MLP neurons of a small language model. Each row is named by its layer, matrix (down: output weights) and neuron, and shows model dimensions 144-207. Each number is 200 + 40 x the weight over its row's rms, rounded and kept within 0 to 999.
After each neuron's rows, "raises" lists the tokens whose logits its output raises most directly, leaving later layers aside.

L5.down746,163,213,171,269,217,201,208,219,198,248,216,203,265,149,213,141,142,149,212,236,208,241,158,179,174,261,275,266,307,250,201,197,208,211,255,238,151,234,220,179,172,156,191,136,186,155,237,171,158,164,134,228,181,155,254,223,203,184,150,187,227,208,282,207
raises: "ments", "ment", "able", "ability", "ation"

L6.down562,210,234,184,209,185,230,169,203,166,200,224,300,192,201,179,177,180,261,197,232,246,125,184,174,199,139,143,263,262,189,234,133,191,186,175,154,164,206,261,129,256,247,172,208,169,209,261,215,213,172,173,234,174,198,181,207,243,141,229,212,211,193,210,208
raises: "ies", "y", "ics", "ments", "rica"

L6.down826,160,237,274,123,236,117,171,152,150,212,223,236,183,226,197,258,229,177,215,173,240,138,193,269,238,236,204,162,217,231,150,265,168,267,238,183,129,197,201,186,208,261,230,217,184,211,219,142,286,162,220,186,240,106,138,173,169,248,171,145,190,171,191,203
raises: "ities", "ely", "ory", "able", "itive"

L5.down408,190,219,164,207,232,167,192,189,196,234,161,200,191,191,208,169,149,252,261,138,223,230,192,124,168,258,221,214,261,227,211,194,214,255,229,214,299,182,240,131,273,179,203,234,197,173,293,185,218,173,233,117,177,240,135,182,115,201,164,164,236,125,294,212
raises: "er", "ys", "y", "als", "ers"

L5.down1014,148,235,257,153,149,165,274,231,201,189,177,212,193,190,236,220,222,220,245,185,252,295,205,214,166,145,211,199,240,142,177,230,207,144,243,207,168,166,175,185,196,225,211,189,153,166,206,141,224,184,244,188,233,184,185,136,222,231,203,168,183,235,236,178
raises: "k", "ks", "if", "t", "chi"

L6.down743,198,196,179,169,207,264,256,259,108,126,200,238,186,247,200,227,155,256,204,220,250,168,235,154,154,176,184,180,168,238,265,254,149,191,164,223,156,148,165,169,225,174,205,217,98,171,276,177,138,181,182,209,235,250,219,226,215,223,198,221,250,254,222,221
raises: "\n\n", "\n", "tha", "th", "outs"

L6.down558,187,186,179,166,181,158,196,218,271,264,209,217,184,226,269,150,176,170,190,178,172,223,159,182,317,226,199,193,240,246,251,182,219,207,238,175,199,226,171,131,202,199,208,230,184,162,219,202,203,130,194,186,159,187,181,264,181,188,200,207,206,121,263,228
raises: "ed", "ing", "nd", "ered", "ous"

L6.down580,163,229,199,182,213,247,186,177,221,100,259,198,254,229,222,235,203,169,144,228,183,159,213,202,185,214,127,156,194,233,274,236,192,255,214,265,231,247,149,215,150,145,214,205,233,142,216,190,213,198,168,182,170,158,236,167,236,232,204,241,244,157,249,166
raises: "\n", "\n\n", " *", "|", "{"

L6.down955,178,262,155,208,157,203,233,198,213,184,177,195,147,223,194,142,240,135,192,159,259,164,236,212,272,219,188,226,154,172,274,159,222,174,272,209,151,158,215,129,172,246,159,256,227,218,259,198,188,177,178,249,198,201,194,257,177,247,300,268,170,235,219,190
raises: "y", "ations", "ls", "ll", "ies"

L2.down275,221,155,170,299,203,149,281,214,186,179,146,152,166,215,219,144,200,243,198,197,153,266,144,132,225,220,215,231,239,211,152,220,198,243,263,268,194,252,144,160,210,269,206,276,211,202,243,184,166,184,182,108,214,294,220,220,173,244,158,193,258,214,173,136
raises: " of", "ers", "er", "al", "ier"

L5.down57,191,197,147,177,223,203,242,220,171,209,284,166,197,210,158,136,134,242,216,240,201,197,216,198,182,223,262,184,238,239,207,230,151,187,255,203,188,231,150,155,247,207,85,185,243,223,198,212,188,210,205,213,175,153,182,206,259,242,151,189,278,197,216,192
raises: " others", " respectively", "ence", " them", "X"

L6.down73,201,242,165,250,161,205,220,199,265,215,222,150,232,260,160,206,155,297,163,252,165,152,190,214,178,222,230,212,173,191,152,187,228,240,270,172,190,237,266,170,194,193,150,263,221,220,211,208,202,168,202,129,184,215,202,159,160,220,264,183,232,182,232,264
raises: "ising", "-", "ies", "y", "ises"

L5.down342,194,224,238,142,215,198,250,243,165,150,210,225,244,172,208,173,145,166,226,163,264,119,183,233,138,197,174,208,163,176,270,215,255,224,177,219,156,163,176,226,195,177,148,207,256,163,269,211,193,247,186,187,210,243,192,232,258,189,123,193,256,211,213,165
raises: "\n\n", "\n", " According", " During", " Since"

L6.down1015,238,166,152,287,218,209,188,292,246,208,160,192,206,217,143,198,157,270,177,203,146,214,142,227,186,177,199,231,296,250,196,199,180,222,160,223,202,207,206,218,225,175,204,128,159,194,254,172,189,135,196,207,269,243,226,168,200,230,183,127,255,112,226,240
raises: "ering", "outs", "ers", "er", "ing"

L2.down533,107,232,211,281,182,183,205,276,187,255,157,261,207,189,158,207,188,140,213,193,213,192,203,168,194,227,205,174,236,228,180,213,210,154,169,204,206,198,200,206,239,260,172,254,159,112,323,173,220,204,150,300,218,285,128,209,249,179,181,234,239,224,151,165
raises: "uda", "ury", "um", "uit", "ute"

L5.down620,213,203,196,164,210,158,184,228,117,135,173,148,143,166,233,189,158,186,188,125,258,226,178,268,144,155,227,259,195,178,151,167,218,187,254,148,220,238,308,180,202,217,255,202,178,188,282,185,180,235,191,173,169,170,247,289,164,165,161,183,191,181,161,277
raises: "ments", "ment", "ual", "ions", "ability"

L6.down138,235,156,194,218,238,238,231,220,96,174,218,224,206,161,222,212,170,200,257,175,216,220,169,188,186,180,191,167,244,233,208,218,155,184,257,208,230,174,199,216,212,168,259,210,181,111,180,240,177,198,189,244,190,256,240,184,120,219,166,179,212,256,161,174
raises: "d", " that", "ds", "dr", "hl"

L6.down588,180,194,219,212,230,214,242,188,92,198,187,204,238,248,150,161,201,212,215,203,184,171,151,184,131,231,260,162,181,239,196,239,168,186,248,216,226,218,162,177,220,189,225,233,183,157,107,178,212,225,208,178,217,263,234,120,219,197,198,149,203,189,201,205
raises: " however", " though", " they", " although", " these"

L5.down153,132,185,201,242,205,206,173,168,190,206,157,176,238,236,194,235,187,193,180,118,211,174,206,221,191,219,221,186,149,223,187,253,193,187,229,290,249,150,202,138,182,128,229,178,227,224,185,202,206,232,161,190,213,237,151,147,261,199,181,185,238,220,262,233
raises: "ning", "nel", "form", "nes", "ns"

L5.down978,185,225,213,200,239,177,240,192,177,189,197,265,189,185,264,130,221,184,276,215,146,260,207,212,111,123,200,135,168,221,207,230,211,174,260,200,159,222,122,272,211,179,222,242,231,173,367,199,265,206,240,226,177,227,220,173,246,148,201,148,249,160,242,229
raises: " singles", " season", "season", " debut", " tournament"

L6.down1018,223,233,202,140,235,223,221,239,153,214,255,186,256,190,174,185,197,186,230,262,131,186,206,220,191,151,218,166,176,214,271,246,268,215,136,224,176,164,180,202,199,181,210,218,209,178,221,299,144,224,164,156,216,169,247,191,125,254,175,200,239,162,151,260
raises: "\n", "\n\n", " Succeeded", " respectively", " died"

L5.down763,162,184,194,166,161,235,180,256,180,206,247,187,153,260,205,193,169,196,185,256,192,244,227,169,239,173,258,221,200,242,191,132,206,197,249,233,206,160,214,225,151,161,206,227,234,202,200,222,170,249,217,188,205,215,203,214,165,153,110,120,182,106,200,193
raises: "'", "’", "pen", "”", "play"

L6.down732,207,184,236,188,186,217,192,195,209,283,238,246,194,108,198,148,146,192,187,231,183,198,135,241,158,227,213,217,189,300,181,169,152,177,227,213,236,204,177,161,221,193,216,176,199,147,239,203,206,147,175,214,306,216,263,173,168,178,142,185,222,175,199,202
raises: "hip", "ination", "ord", "itive", "inal"

L6.down101,188,241,296,186,233,143,185,238,199,156,188,207,251,148,199,202,182,186,113,278,202,183,183,217,252,160,182,223,240,150,131,239,196,131,169,250,218,226,241,136,197,187,198,184,206,246,115,192,218,227,206,215,210,192,155,229,192,180,192,189,228,174,167,269
raises: " 2017", " 2006", " 2010", " 2019", " 2016"

L6.down723,254,228,131,224,225,223,215,174,178,170,209,163,292,161,217,163,142,214,261,121,206,243,209,219,182,252,194,96,229,203,252,214,221,175,164,167,250,177,160,107,192,175,247,187,177,136,223,208,262,252,227,227,266,221,167,174,222,194,180,183,177,167,250,190
raises: " are", " were", " include", " have", "son"

L2.down374,202,233,221,224,193,204,212,212,238,246,217,233,243,148,239,169,265,242,204,229,171,211,207,166,218,228,257,241,181,154,122,199,127,222,238,205,176,166,145,107,267,153,226,259,171,171,280,215,198,113,201,234,160,188,252,188,169,186,202,192,195,148,86,230
raises: "ically", "acter", "ually", "ely", "ological"

L2.down972,177,188,233,206,249,200,200,186,222,200,211,170,167,215,236,205,167,207,217,269,162,264,136,131,163,173,222,140,186,205,227,206,221,193,133,223,191,121,187,204,252,180,249,175,201,207,195,237,160,192,168,179,178,179,154,211,108,160,206,236,147,143,206,160
raises: "ered", "led", "ed", "uted", "aged"